MLP neurons of a small language model. Each row is named by its layer, matrix (gate and up: input weights) and neuron, and shows model dimensions 128-383. Each number is 128 + 24 x the weight over its row's rms, rounded and kept within 0 to 255. Numbers have three digits each. A neuron's up and down rows have the sign that makes its largest values positive.
After each neuron's rows, "fires in" lists the words (lower case) most often at its 100 highest values on Wikipedia text that the model never trained on.

L18.gate157:177102124131120128082099144110148116098110120122105090150130138150115149114148092113116150164118139129154140111094165124144157086113147111136118154100159120153148160141119106103157130122147138108138117097131142123105125117122143114144120105155145099113157114150117133095107115111134120153108125094179134145168123170123127119150101116102099117103107125096121133099106129162130125157161121134109091104168137149131137130159115166109153149159173126128191146122070137097118176151144174138138104164132115092134101126119084122168114140116126163130139156126137143090113106169173136126058114124109075124153126088155156154144156097133143154113150092142124156141145124108099147110137131159122150160125133131122121118145104173125127129082124174076098137116130086098124107144124154
L18.up157:167071106119091119151131129163125130060159147128126146126074122135108130157120117129165147124100154123104156101093162111123113105170163117158169103171149155128114136145122127115105123128112160085120138097167123149115132110107131111086138133110140116090152149134167114103103108134139119121164124133109137099144158134152165141132080106108119124094139068139143161148102121111081130145156163096164102129158141134124143115126112163133126143139115127159127128128118127136104104139165110136144138115137117111178119109131138161145110133138121106118071157109154132140165108136106152134123154119161149149129126143164118133136151112085122084106102162124115146165138145145138114114135148104136125106143159126140110100116120195120111164121080172123106129097101162126101098150109120
fires in: "the", "an", "a", "or"

L6.gate1005:185064142127105137127124149103087092110127110156137146132132122153126127178171122153143059121090114109160116119137108126119169108132168091118144136091116157131160105148118135153123142115081077135142120155117138100130118135104148116133076126149123150096132095135172103131116126097148133128116137094099117153092146115137119103160146161144126150122117108127164110142133137139144108098172128113119165151173131117153133097115139132123122142110140136128121125135169132128107142140126141119134115149139145118173171137136116088118139091128112145145152141126152104137114129112141133146106104137080153107133196076135153113111148198141144122140124094120108086184133108126111134109125128127124130159132126171174126150211098162125138123138133132102123134149163076167128108133124172
L6.up1005:156136105106057160141113150129151136173127105153186129101183161098157154109112127149121114145087130109124132074108153121105116113126106097139095152152124114094133149135137166152098132091132149139099112142124149150143100134135157125130154136111105103150151112139153123122157140090114141116110140144107147109152162129104153149154192113184111161114146114094151127161143152087148118135121076095138082133122138114083165126108121138090125126114187140119151153120118149137098188112089116128155121072086112094095090121100108102143159128143134117125135123149120141114122121096117179131160148161142133116109128165109116127151162114145111153105131124119151148114120117142118080102119180130138137098162129133151120122107170139135107128104107160103153082139134185143094125142151135
fires in: "of"

L3.gate949:146127084149109143125145112106134113095146179149134119157154134170085096159120137140121103164180147132100165122130145139204130102143115118147157119148143099128141137127116120130132108090175151130142127154126088115114118116082174130151119145106184147091090142126140127103128113146155091128143144133080126117149117102121152167146140127141132132122154112122091135148100126120129152125159156097100115153111115069101138140133134055114134112178123156105144160162119142099134181097143136124169132168140086144127130149154123138153118107161103131125136161071111196101157105128117091137124088120141118138176082105118143122118134151157131114149142121131119164137144156116126102108109144185100124190128112134124142124108112141130178130154116136154104095156159102092124182160167133
L3.up949:124103091133111164143132146151079177146157109120122088120121142094134153150131160121137041172117116131145095128098130180140109126111162109139119126125109150131132145113165144122101182114137153084124111143140121123178145147102112186148108138148166146139147125137113145130094134101113139111136100166087096120153103114063136116142168096148122139171091141158097121120132143154087126151090138103113100150118090139168135140119116129129102116130106145106158144146121130095168116092136128115144133125153137135147109086103116135080168107117114112118122141111103092124141137093120134126146096124128152087123102124123134179167140130143120142097086174135120110164110137147115091063104114106131154126111102132120106162137133167119144116166119118109121123148088095138133132113127162
fires in: "be", "have", "previously"

L18.gate801:122076115127135106150153151113099097083164152107128179170148082149132108111132150139121104090143146125118080164161110128135126152064108170115120157065118130144141123165123138114133144133122103142156124138123112091090165131161154142096124145158095085094112134128147122109167143193123163121167137160119138099123117135140130136202120146143115120112120185129127083148109113118142124135100110151109141142111076125120150155142129123114131098157132143143107115053147121106131135179164131118134141118118118146099138145143132118139124169140141085084149146126062129168113120094113113146108157111106121130125123108169106112124122128127092087153140109131127180056141151114125145154119116134133130105144169118131122149088107119107100136115153121125119125123103127100173135169125154
L18.up801:176116110148149160117166136106085135133123092086151148172119131098127138107099141096095163099105134151179126128154115130149138131093115143127098139137119105127157094122116121147151093136108141129080132143139139149100148097116128147121119120160102126130120157119143124110110143132120145138165123133124119084116119117138128130135132149149120124128115118139129128103108132140143121129129165086116116126196074095115162169136146131151085147126112159128122149085132131127098110182121110116104176111068127160126117094152151138163110150128128137133141120128083107092113128143122103109092120111133102128138144108128076155108133113120102146162143169137162178059114143172147140111097128124146089102122143156138145115136080141168093151103126133146077098121114104052141138142149169
fires in: "this", "that", "following", "same", "1", "there"

L3.gate435:140129130158140143135140116155097132131151105107122151152128109133184091125139134132122123136168116112125113137105111120138134145153124109163146144136119115133109076149108123095133146087109126096122110140130137111128162117144109187120134122128119130115167124123151118110131122106132141096120131133154121130147161131137134134164140156083147142108124106176134094137121087118127135166141177151073125125147102141128173147122116166109126114137115139144099129100118110113115151104141116103113114149114067125133106155134110168110118121138076127125125102106094125101117161094142141125119145144106149141122165146149153143153123114105116104043110127124141152169125102139116101115084137162141131166158125118111149146157112121134115113147108144141107124126174116114168129169108133
L3.up435:159074161156189109123145120148121143151115119149133180166099128129188101076117139103136170125140109120137130138118145149126124180150107125164135178120083148124125095144113121081125129098103142108126112108114109085096141118163112150171118163146097106133109094134160130116137190155087160106138122167177107145133135105101157103116131130128121135124132160148175161165100140127145132142123138129127104181130134152141133170131115143126111114164120132153114108123134135134190098076167083126082113143151111139113162122147154160160134130141121131148156106116144138154137134129140142105140150147138160188161130134112137127157134102111122127107130137177113133129101098166121078103120093138119097136136084141153092134135148139150118113128097112112140126099170093148122083146136124
fires in: "other", "more", "another", "that", "one"

L4.gate6:129111118169136127195113108115096097109104160078126113134079115169137093127127125125081074154113148120133131111177122127161114100177109148117138137114138110098106092104128091102110154109093154124128131139098127100114110089113134134120109126115109121124152154145104100148142158141124152137150109130149107123102142130121111113160123154140103144147155147133120115089140078158142113114151181124106161097123130137139184113157123118129104103176149124185097134117108138127110148153136122129160129135104101167144115091098124145178163111152142095138058138164123117098095177108157096138163148120103125110147109114117129150133141140115136133131105106123116145122161124120124051098092163162129126137153118118122121114165070137101155122130096132129127179128113146154122135178117136
L4.up6:132092096171132127159126082127115121111089106100108136144135151121133124088118138127133086089130132110155097071153142172178077097170103193110138127118114107087104107112134096107066136129136140146081123114123119146102153085105110069114093127111108127124107095125106125136155139130118155130146090156117085141107141121126128101116141156131125149118133170127120096083120124148143129097146136123108109147177153131121180127136123123110109128153102081154096132107130139156190134129125125127143132090146133171173107128158097106159133105140179101127105113146137164138128144105126125166136138135106122151137123150089159127124132174120143146145126135151120102160132174160148096099086184136192095106117110132106090103139075130096152106137125136137080132156134117130135147138168120
fires in: "new", "version", "wavelength", "contained", "news"

L11.gate222:100122139102141120136114128134129111080102146134118115151127099102094120135120130114132096135091107164141162132106165116148159115107161155064104140121153122167169131117118137138168071140134126107170145112111094164115110125133124144139125094101141092098098149119164116145159115147157147077090146130124141097077110129120089126112120109129187064113162114153123132142121125155105128130136117109094145130112061120134133147160184130122124145138135129149121155112139144114147133131121106103087132137128128151138121127128145126151155095145101127142115129136081123110138107106098141177130122106113149097050143106107134114162087105145168124153150080080126143134145159129124123094117142098114107162160125119089116173122055111110137144150153098140123144173134158095143169108118129
L11.up222:158118148162089124072151151130133129077146122181150130152102107115108149159104112145143145096146092162129150123150165139113144127049149122112127120138135135127106127155138152149093101112076201123136169132131139166137103156112093127136167170115135136130115143107095152116167151136133114103131114186104122113174144111084113105113094137150146111097134103133134163155127187117141130121156115127130139142106141161102116123144119142122183146133138162135110121098143138112100161165138111107162128108106143126098128165119106153143107142148108114140112090079154189137111113150094126135119132134120102096120165150123134053167148092135146141157152094115067144159099158138139177173131118138132100123120099109146135108108102138091125104148162115117162131139113129160089139104121117
fires in: "t", "high", "s", "right", "same", "left"

L4.gate557:126174149146123101148142150131149158106174180124127143130148148133138063137140088126079124125127178120133120125115121118165118102152115095124135151114128112145159065162168151143110133137119122109156140150146121131155109120151152141131126116142153105111133133123100108136121137095182125159117110115161130129136124162097142127152125126129140134127183134139109126091147042133096091136153118165114145137122115118150149139147131180131146123127155152126132115121102113129088174083143115103171098138120115144117159096074098114129101155112125144109116164165094124130110124110102147137130189117090163142170141121159135154097120132109176096156107124105079135085145119095118129094104088165142159158175121161137137113161126178161184109138165144138103116129115096109119112153078165
L4.up557:122160104142134125108191153156115147116157126151150151146144138122132069123123147125145078145144153146124098125120146136136066118177110150128153126110131121114129102171122141178086138143187120125111137121153109181127137149150129086159122139144124112102091116132110115102178139130130080150124139154108152140122130130116147152137104080129131107116153162103117130119096116138104140072136092120136115171160122117119124123143126144147129152120136107110144108122100151103099156058125098107149126148146137145134123110125091125113125136134137188158104135150143118120119104147087130161112157128110157153159171153124123132148086127110194111136152153122096150129124111133125132123105112105164107146172143150178119121103125147169157111131150152104077088140121104115103123155142127
fires in: "them", "scotland", "scottish", "both", "dutch", "metres"

L3.gate1009:135113114159058118193170143130129098103147167159089072120132137164137068161148101116097158062127147125119146136113110135162131127160160089108133170125124149130160105125156133151127130116126127150124133102134147147117127126151123105139118128127134137125149158125086099116146152054138123107140147094154131091127111126129133131112192164109174127142123096104134157079131097155090133185077133105136123126111111131133178132133137130143154122127122145122146135096131092134097134134143106095131116165095123112164106141098153123120117161134123135132106170122150111121116104138120116108122107117132157092172130126114087190138122138131130100139097161111156110113155144110125077149095167135104168176152126143142116123139138156121136158133136116169124183110135180112124131141108206
L3.up1009:148090111129129113149159122141116121135151104150129077099128140135128117154133112119158134116094136123135068105134139148169119121147155136123144156125139159107118140091133106151150146183171132130105157126140138161121133115121104053145125121148147139137084127133095120115159136104139156150121160101127092163099146108146155138116140136095165100126072092102136138049095134109062130118130118110140095149129147136167132121152138153165083153142106141107129117109101122123132139091149116116109166140117141134128106142175120081118149180131174168157102154083173102147122114148152113102116084118133131138140141157073102151142115130134124131133129125118130128150111132142122111135100144070124147134128161139129091129109124146129113119137166107115114163110110118115092140138142132
fires in: "their", "received", "being", "its"

L3.gate786:101102129069123112117193100095079161099130113108132108122105118135116146123117161146125188093169177099142144132158140124152115117142080171147133106145155139102140125106119106116070053148094128138124104118113098096124129102111133134151164132102095076140131163162204121091149149123101117119122127151173134157136129164121108133063117116124138100089144123130111159095120087127092078128136121110109162120120169112124089137086156107117132145141080143143112149117108136111119131119133137126097100158131115112056139110097133099143121135177114141113124126139130119163139131104139142132100110078117125150082138137098157161080143150151141102147096138105121120104116136116122112163101102125133167112126119151120127102132120134131113125118110155122123120078124125113117110125132123
L3.up786:116164125110094150070158149155145123128079120151122136111140095120149110108153101134133074141135131156109133182131127149129189125141130122124123116134144139093137121156113153150154134088130096155118127156088150139110160125168131119106119135121141097134097112138144122139100130160139127116127141142131154134133101095128120136125152170169072117152151104105130149091138118146175135121139109100133131135132102104098138152101099118104167142109103152147138101108158130125145105128139144097106118167123119132152075098130116183088151144083118087153117138117121165098099157103073133138118135158094086156150128125099144162083109180143118091148123125126142130119164143105139167118069141103122124119134160119112163129151112135113112096132065140101134140078083120108131110139135153
fires in: "state", "federal", "member", "private", "national"

L3.gate779:129158140105140136114115159150131170145142164159094095105165135110118163139138097118081173149088181092065128126162166088152134090143164155120085149101112138108164133135088120128137144133136112103130100127125137133114140133124105170148140112113118114106153140120149177141135156134154145093174149111147155125126141158086148152129158128139176111106120094108127121106137116105133107121106110139141115165174080134117130125123159140080099176145114099116166124105120109138128122163108104086100089173120133109117129123122191139076141135142107149113103133091155129088140131079130116087140120114150176102123109125107131173106099139189133106125118163129156130144114144131163120221133160152128113135116120086105163131127155176106125112137139114127156126126118157104117115142078108
L3.up779:135118122098161135099136142155154127123156141156147126095136154156106154122131169090129129144136165147135141123166149133163143140116170119145126160112150119115145115147115111121088137128140116138105149139114099150127113156103166141144154068098180121117142133115059108146109120114119121135116129146160112115152149107123133144084128104147148100155118145137130154097122143080071165137096156096126149143115100109111113175138095128125147126104107161136108119119129116117142094147152117092167139105109152096128145129144144123134098086108139101118130130089106105161118089114137147095125129141146133099104143137145145150151113156128117150114135161131161180135083124136115146179148148114088123115132154133151125090121154167118099144108103096130115145122140158166081130151147158
fires in: "it", "this"

L4.gate657:129077107123098132162161092154132136104105100120123142135152133131121113142129162113094140112064150154176151187124137092137117124116161130124112134147151116168133131091125144131178130139144123143145122146156149173105124120134106110114133122157115106084182129111111106126123092071192127150115086138155120147122127134136124138147153131134082140090121086100105131113131137087117117111141162154140135081126149138131118126145124098156142121185159105091158161122077113127135110110152136117118180137153128099118073121109114125147141118099116099141112126132099115108131110135147148135092155126103086083154096127143106156112143086118143130092187142146123108101134136132121112115096129096085134164083141084109135122162159155092175128147173139144162118128095118140130150119113129
L4.up657:138066092066160121134171106125146114130111112108128102129166158135134143109111140114119148126121126185129140139147173131129101137116164136130136136096113138162133135105111127114175134168158161127152077154161128148070143104125111115142117105131110118084128138134094097116143125143144150097101119149131163118096121114165127115209130144115082141107111105088084118132107164102092133099124149110121117103145145134124116132135110099184093120139112089088149148124102110148157110111143095103120116144128132113120070115134093074150110133148147173149130135107115125132101117151138109137110164117099105106168112124120146148115132103122169147090171147130084136141130142158141161088142123113130115146089169098110128143165134128083150107115158174118120137146110142116107123132125092
fires in: "the"

L3.gate909:159159141164146102137122136111130144115131170090126133113105166170163118124174145136076144142122139088145119103117124136145108087148113133155139128144158111138102056101108100131088184147094125162131159150148168161113125160141153177112151118105137094121172150135164087170134131143150115134138147130130111121182118118141118192138143116151140160137141166145123124137140095188144131155121145153081149140153109128132160153148139163102123099139108124159102172129160123131118146103124129115186127155107120130136131113090075105137101077135100125115155120112119143135142103164168125120151116113142166112132106118206127157127116088105126099147136107147127113152113133123126123106101101182131108137104109121152146150167115113176115151167119123149133123165153142148141186129107132
L3.up909:145139155143126126105142108134106171170102143108117132090120128123118126103143176116115157171113139082141137143113134148130050096146102143157100125122117117136118083122120146168093170143165130113122173118125137137109131126152127109133141137126152146145122105127153100113136129136103100155127145136126089168166123114092146158121125158142117124154125194143130128123092164169163135127143131155122128180104143141154125133134137150105140109147094106120140160151149131117155114078135107138139162108131161155099153110158107122192149103137157141164162083107117126134118120165142115146137077092144150129150125144172131142131121111129135170158102128171140137157060166153118146122142103145124094116117112156145119140100138077175095125131098145124086134154167114156111168132129132
fires in: "new", "good", "hindi", "news", "middle"

L8.gate562:154103131139144155123106136108127151147151134144126110148102136093146142147117202134104137122128102094113114136070126117126143125133150109095149092174147161123171177125135127149098140143095142137148158114143154144105082130115167112091111133136083151098143107117151098117118110159120131152141177135113124120133093149104095118127085137135117107123109118154144108134117155139122129093153154096141130082154121163138116148160193108128163115129152141102126110077123093125110140137141115115120165134113154144096133125145121167116108111113102116148162165059078200135127120097153138120128138121119147142179106113129106097105130114120089133117159097112160164120128125195137121142128164182155146094119121102120147110091161125129164124182147139158113136095165112160103147165117111
L8.up562:134134117113121103139106133143153104132139083151107120129081119133099134150099136175128127146157142161111124109132118121103125115103092137138155129150112105142135132191162136135115115137126142096140143098097148082137160140103112138118051122147091140136096134136108102137108100150116088122163125134123104136143092119129158142145136155153109130130183129118113146117155134152174156119155133130135135126140117117106121171117146146163176133195081126090143067124137131127129160113121121127103098106173167132145113121169127140114161134123099105124126116125157166104128124100134119108116167107124154123143175095095098166098139147133135125145162103114089139160113133126111107139141132194091133176136133112137170148078149106124162108126117136131148139120169158094154118130111111
fires in: "as", "on", "to", "by", "for", "in"

L9.gate649:095153154132107145118120086126149116097162086143193123162151141141138126145150113137156116120112106186152141102106149135136161135110132140097092163113162109174078119141107133142107121151134104150116178078132093124121113166133117115116103132117106160148148119126135127088083103145149102124117119140116098144116108152128116168105126126136181142129114096114112130132097123116102186191111163114137190136148124135150136146130153128103167137087127135140128155119098129109126147149115127114093102094144145136126084149131124113089160111142109110118114118098088138126107147134116188146110125113106148087140118113109101159112146101092125147125131136155133067114155127085124137168165100100128144132102112138120100149140118096126145120124131130137146144172131159158095149146098135
L9.up649:128161116147148146095089114126129101152123163144146152147109165102133126094137152125110112167117122128089120135136125159119122126135116143154143146168140169108159152118105125157104118143129136148106147110161096127091086147121116131152168106106151150138074135086140132109119124114140110143098126165113113118167167081112073179097122142181132108116111143079154153112088114124080151133105166099151171148126145172136077122130167147151082100100110086136142143160097092133145161131134129106087119111119150084104116138154145140123121118170135079112103123076092127146109125157103116136107111138128118152133100154152149126149123108129144137089142136165083094138150164072110134122132152104165165121119073122173105147133110106133114167135120128147136162147145112100131107141140072
fires in: "year", "age", "death", "family", "century", "years"

L9.gate354:167130084134128126166167169145143140145117133124155146107129130127130148160121121125141106095117118139113152079128112126110133142080141142125143117151124160152130147079170103105110143128147127126137124133149079169108110077146190147104104117117104090150103122147130126138114102126166138156181112165119128120130098105109146131138105114125136147094138056145107153140159161113102128124151126160125158100121115117121149125136156088117156125175175149116145145130133157121154117149158084103120127140085124130126088129136113157167168166136121125121156156135139131073137121145104111134148132104114146117128163089126140106137116145112137167048116111067141128107168152094159152119159100133106156178152128131120174135104128109170152177143126130091173102093138158114146162112138113
L9.up354:109132114112120131136161107115129123109121137138130123120171148092147092105129133132154127110083157066110139132114111130152086197103105121142133168124135159131133116085121122133156101129133125077110132128120140148108118152130114110145143112093087111131146120144115146113112079118149158157139109099094137115127132109092143093086110141148145089090131126149173134126092175086181108147119130136137132118104168120148113186108140132092151157126121129155102126103086123113105123139155106115114115137137145161115149134183143130159088143085079154144149087126122108089131071120120169165108111152110091095124145127140151095131176131100124103111115137117134125158152103094164136097111109131094089124144149123088126112147104137123142131086118125131148110124129127127136106094111117
fires in: "t", "s", "ve", "ll", "of", "up"

L10.gate993:137155133156126158151130145158075133072132139106138133094130117081147150124169121129135119095107153136135133160097163132076120128154095152154093135130168154112135114093111099144130105088171114100098123101101171092133162094123126126124158113093099166114131139113142173133117094118095103112119097132109140111159133136168126133158108120110149139123146135145096127131122132138134097085146152080114145142143140168109087116155126166122101158139103081126133135125133106113098129162101122107138136109118121153131133123116153139154142118170104077138111148168142176126120134120142137152093134138128187125139142117114143165181125103150126136109155160129128118140074126156121133144110163152108116127123100136126117084106090146115111111116152165126124127136159156118171140156137101
L10.up993:107128131138137130134162171197127130105143166097128132085096152136141121148139148144167152162121175151086094101105157122151103143116081137144129095106103158118150132108091123137145144104153115086159148117153126161105165139092128105155085125171103169134101139125138115106192142144134101100103113171093126102121086136150139142112110154114175110132085127100146169099114110118099155114145143107129173165124158143126135111177150122135114133093169117116118156146121128125107131109153104148131179162123106188091145113130156156109145114164124131108104131160138154127135118177132119108104096125138111101125166112147103146152092134138114111139138145110043147120102131124133157127133160107109104113137149130111099126136127147147106120125146128079158136137116114108101097131136118
fires in: "that", "same", "such"

L6.gate710:143088104137143114127158125086153106122113129111082128108079120179148104143153111117128132131135095132111110164102074128146105126137122129150122164116115171142104125155107126121110148110077137096147120108142134141135154108134118141145107138148133089153147121132141120118129143186139169104130099123183158137117149121115082128146133158085122106115148153096122103125129113119119125117128143157102146133105168101117159087120105159130125086113167158173127107085053139106111141156087112063148177119117082161157135122077129121126089143110129114136158157129176105128101121149123119142118134095101154136170157136157153093118104150103134130128165142139096093074095161087166103144123121114108164131126106178117132165162161138163151153121152154143132108184151116133149130128112139
L6.up710:172112122168140105148132149118105088138121170127113086155154135097186118144122160107150191161142162095099132128091119132125138098177118076158129148130116140132098157116129104142111091126094138115168134136190125136146181077069136146126138112094109127093113152143169127123113120104137125111125130113126142111074161130140102110147152127115135128127143135094097160139143134121165119173145154102141111090159132109169155132143126113148152125191111145102092149118116144118123149151147134127145143111137137162109097123091089101125096095116112096140146147167098092095166122121123155122117163104116114127105099183093154125105120119122123109117127078154137134132078159113115120124157106097173126165104139125106115114173137148116163153133116135137095118154134153098132176134115113
fires in: "by", "with", "of"

L9.gate1005:142144187117133139098142144169102129152152126127111100110159171140105147127091140143092101145138126113116084154115124168120156117132197134157156119125104116118116119123133124101157099143122138169101148153102147125114080167139114147101156111093099110136134128116117137151126121116173142127148110094102121131191124147142108115094121086149170137142163136154155148126142099140142142138140114190101139148175123131156127146120144135116135124112140144141145128205148096090152111138093122124103105130150109080101108126087127128148117126134138120117143095111118109121114086139120129137112120100079093165145163120127131142123126132149103132120130123153105131144111159148136131122141085170140119121142127119129167136134124103160163141153116143110141131118098113120146076141093143
L9.up1005:126118150094122125148126148166136153101117086130129154106126143121126134106161126135102184097147134169159122115127168158124130094124162152106168114132077118113139076141115113099121157135129146130100124141090146119083082123161124108103140141137127115114143119117129153097134144181132136172122120131110107181091147132147123144135083122172116076117088129125101132138138132132114107113179145141114127137089119105136144157125105176090138106106122170140135110142107133132154134125131115140113077154112154129119169109116143173133151171131144133156124164119107132120115108132090065142153121120098140123152111090143108107093100159108113135120135107113132177146105126138130120118129064111128117147126111085155187098167107154137138161138079172139085091113156062120141104126155120
fires in: "i", "it", "you", "s"

L18.gate401:117100141136152137133136132111121116109124138187156138155092135170135112134145157127145134107095134136158118113118091139138134086163156112109106109179111113117143133141148110180123137190111159135076151115117156117146134151060148114109151120135135097158135116122161113136130163095160138138176143188114099140140102095132095118133090098172119140112145118167171124098160136160143090149119132125124105138143089120110141144088160108136106158096181123139146096111089103111148114103121105146130153087108156120145180130093139104137115159166111118128128105115135135146128145154135122083135111140134136150097142145152143105124132119118119137134119139082163116096112147120080151106139135105097170130156136137107132155103123142113115118146121152116128156140136116115109137190115148
L18.up401:134155133098112210138120145131135095098129123115121146086137113135145125124144079148106122099119148192131145160105107107119148107133180163164097084130117093123143139159109097155122118130131139118089130121113126125144140125142128134119084090142119112064091110122129157149091149109140114124102128162109140127112117146153076185155144122126111103121120101134123123115133115121184113106124170153110136149130081158161120103115128122148145130132109149112156115169146128131123084156148124177147142142156127093149122129135114142152112087140142149119128104119152130153130107118150161131122156143099133128155136093115084136118148127138140123138111115132126198126153152127102079140139126172097139165122115134125094135177129119121108125142136146150139155132094146112134144149128160
fires in: "in", "on", "and"

L4.gate906:148145136138146163149120154100104132129138160139137162136112173133140107141113143115138151131145177082148101105135089113136107133171181140142139151109114112135112113143139111096104161089155133144134131132137109119128114125110160098157125100059082132122160111126097140164136057104153144142122089166146124161128161179108118149147136113146085116141131122163155130120146153100098094157147151158127144162105113123171116168142082146115141108145136124135132137121111117128149115147138136133148165151076117129168140104116129122121107137106125115102131117119146105112125184127145114130122151093119153166160088140163141135170161134091181080074104120105147144212108131122079111165082130180153161135104089137129134124137102134172112144142132129100156139124104149148138155128153148
L4.up906:163111138146170127124107150163108143117139096127134128147137162105153115111088145117102105121095152110106090125165128152199074141128146142157127088081120138111136091146145129128124134123140165123151111128131172131157139161140152117157140098128115152099144108143115129138117147128115133141104085128139114139104148170108146133119142106157098106150142146173177134121110128152107125149140108127108147153140123147132125151150121168134121086107117131136174109110145101142140113130135133086153113125121133154172088100092150151103114173139102139087100090104162074146179135132125117141116134092135136147138159113147154172189122172139169116085109172115051166200112147149144119135099144180138131136114080121121176161145121141119095173121149130094137170150133105147111081138126136
fires in: "them", "him", "themselves"

L6.gate354:184140129115141114076115134147144134089162099081104114088129133135129123160102077114108132153132113139117081085150181090133122112131148118125124099121140076113134147117109126135106133123136166160121118105134127130085124091104085157172081146182132122104147137132116163153096096155075130130164091129134135118128093149130151169120080121151175130141117135130150128098127116138093100129125130165107089148137133148133135154112111143084098107148109148090167130099093138108070140131118123131126101117176106123157099122128115114126133116143140122122143103126150111129144118122134135127103103114109098114157180104148154173120085086125110180125157104101167138151133122152145151143146139208094119172121140122126145133128118124121131129136158107096130137061107138150113112145073118
L6.up354:156119108143128130135143140105119162128125150151111131116122123153134131135145094103131145103132160080134103163145161148129146096125147151130108156106120105133163131085164128137123098155110137168130150120154120131135149096142158123146120119122104140131131101136118154132100142171117115125111103107171118127125159124173151145118158137111171061160101132178147142106075099125123127104162120171131121146109098138096123144110163119085105113102111082116182119150138124154123128168177119128150116132125128115152135119153135150114101110124118138134120125123145167117129125118135158130127150136152158113091122137138127148120114097168111159133113125113078130134107089156143156100113132132120117136146132099104119089165139121143141135156126089068091125113096097075127154148138138
fires in: "it"

L3.gate43:170132144059093171099150105120160154125123126115142121141138121143144136152160150136123153097145109141114130092122122121110110082096094156159096162155111150140131121134139142131106122119133089097185140109127106123132144090112140134159079131109146061149123167141171134139169098153148122168108151124123119117135107113138156170136098173153141098122131127168085159135112112120083089128140131098134105143184127102132113136125113142113146121161093101147129149148135097121131094104123117151136122115092138164099123092157123112135134118158120104104105145078141157077105085135125150115168137093118111158153153160127096170119115143147090141132091133159147115129138124085137138139122110150106109106136145127114120104152116152175144110085127129153100092097100133092118197138167139
L3.up43:124121122119076112102115146128138149148154100135143149061142122139098134122113144150153143121156081122124135061107133126130108107084114103126087127189111103163144127176113126088086159122197130107160154096123102150128138112165132144098072174132177090129125156112144106111139151146138125127150111144162120133121088124128158115127138151133078136101138104136092156160127125120133133138151153127116117108131142095110133111116119124133129114098124137111147119133113135116120171086122114146129142131173201159098122109150144176146114111145123103122131133157128152137122111097131090190119117126131101173138113109120091139132107149180175147132117144133166108094122104083120093092119123089130157160129133092141158144118143139147111110122158116151113090107118135092105150122115147
fires in: "state", "national", "local", "special", "public"

L11.gate327:106107137108170163133113146140103134108123118151142141099118104147107139119109141173118095110112156169152132096125132127116115130152121150112078129087127125142153136095107106118125103131149105157170116129127106147093088142144119148091104146103077135124150124109160159148121124117162106113122182138125101131104135127107154153091103169140159172100135115158103097114167130110100153117101169118098165135093125114128135148127161133114140130156099143163079153130134109088100155126085178102083142119091120117133114096168114158134137148125112132101125111109138147094173119119156168117097119116127107101098148084086155131128123138149116131089200131132150085117134170128100132134075121165087188157134101151127197125155108140137148105183102125100123134108143111122138161136124169
L11.up327:121136112164097156128169140145148092074113130145125141118168086099111101162097154117137107091121138135102155127100125138097115121110113121134104131120116184139153142143119134144077132132133148086138103146148109175099115181159098139133107152144120142113139124127174144104141142104107138132136140133097133145141143129131157079143081136131168110096139127157121107122151150114124145125125117106134093134112134082132143143169136146116141146131143123067107132093085130130084108150119131120147129161144153130148125113135109100174147138108171123107144143120141078147144156106113092103141119145181096147169161116095132134170085154133131127128166152119121118110100105138106113132106129158138140139128125139114135147103104123111088149096098108102149123116112129158156129120133149
fires in: "of", "theme", "anyone"

L3.gate730:125096132134141190137126135153100126134193199130151140141150115102098130101143145123153123106131139114151110122143152134121135111163174146136139131166127117118118143136118142166146156113115132176127117107136083087113141141100140092159147171139131102136091156138054141119118115123174140107217131156147111131137092135167140113160078149119124131104135102135110137139117089095141157099177153133146110129106099121185120127139117128121087134107127151144105159128077126132122101070149096141143146112140135122115072124173166133141106139161122126129108143100061175081127141126120098153132081131113134129147116128151086141114130111165103134150152135143121144079136095124105113123122095127097131110134119091152101142126136167141105128124122137141179099083152118102104155121091139
L3.up730:120128145087139123144095125140140152091123135108094105122148157125070125140057113166168109098089141138152138120164185139142148076128115139102136152150093106105112128157130139189116139129145110088140123104095150116096153150132112106123087152118109100093106136129136124139109110151151151105121119098124107143115120108133101150141125113103086115156116188174130167111106103117131111120147116136134116123113115138129107118157107130132089144105143168104140127122139158109118139111156105145156130154099126128115107063116105087129141132172123107136108138115084148126104094070125098118132139135110073111137131119107090172160158125168114139140155096138134127139153141118126127096098127106174108139140131137129131117106135145122131124117070138137127129107136096106130167126136098
fires in: "this", "be"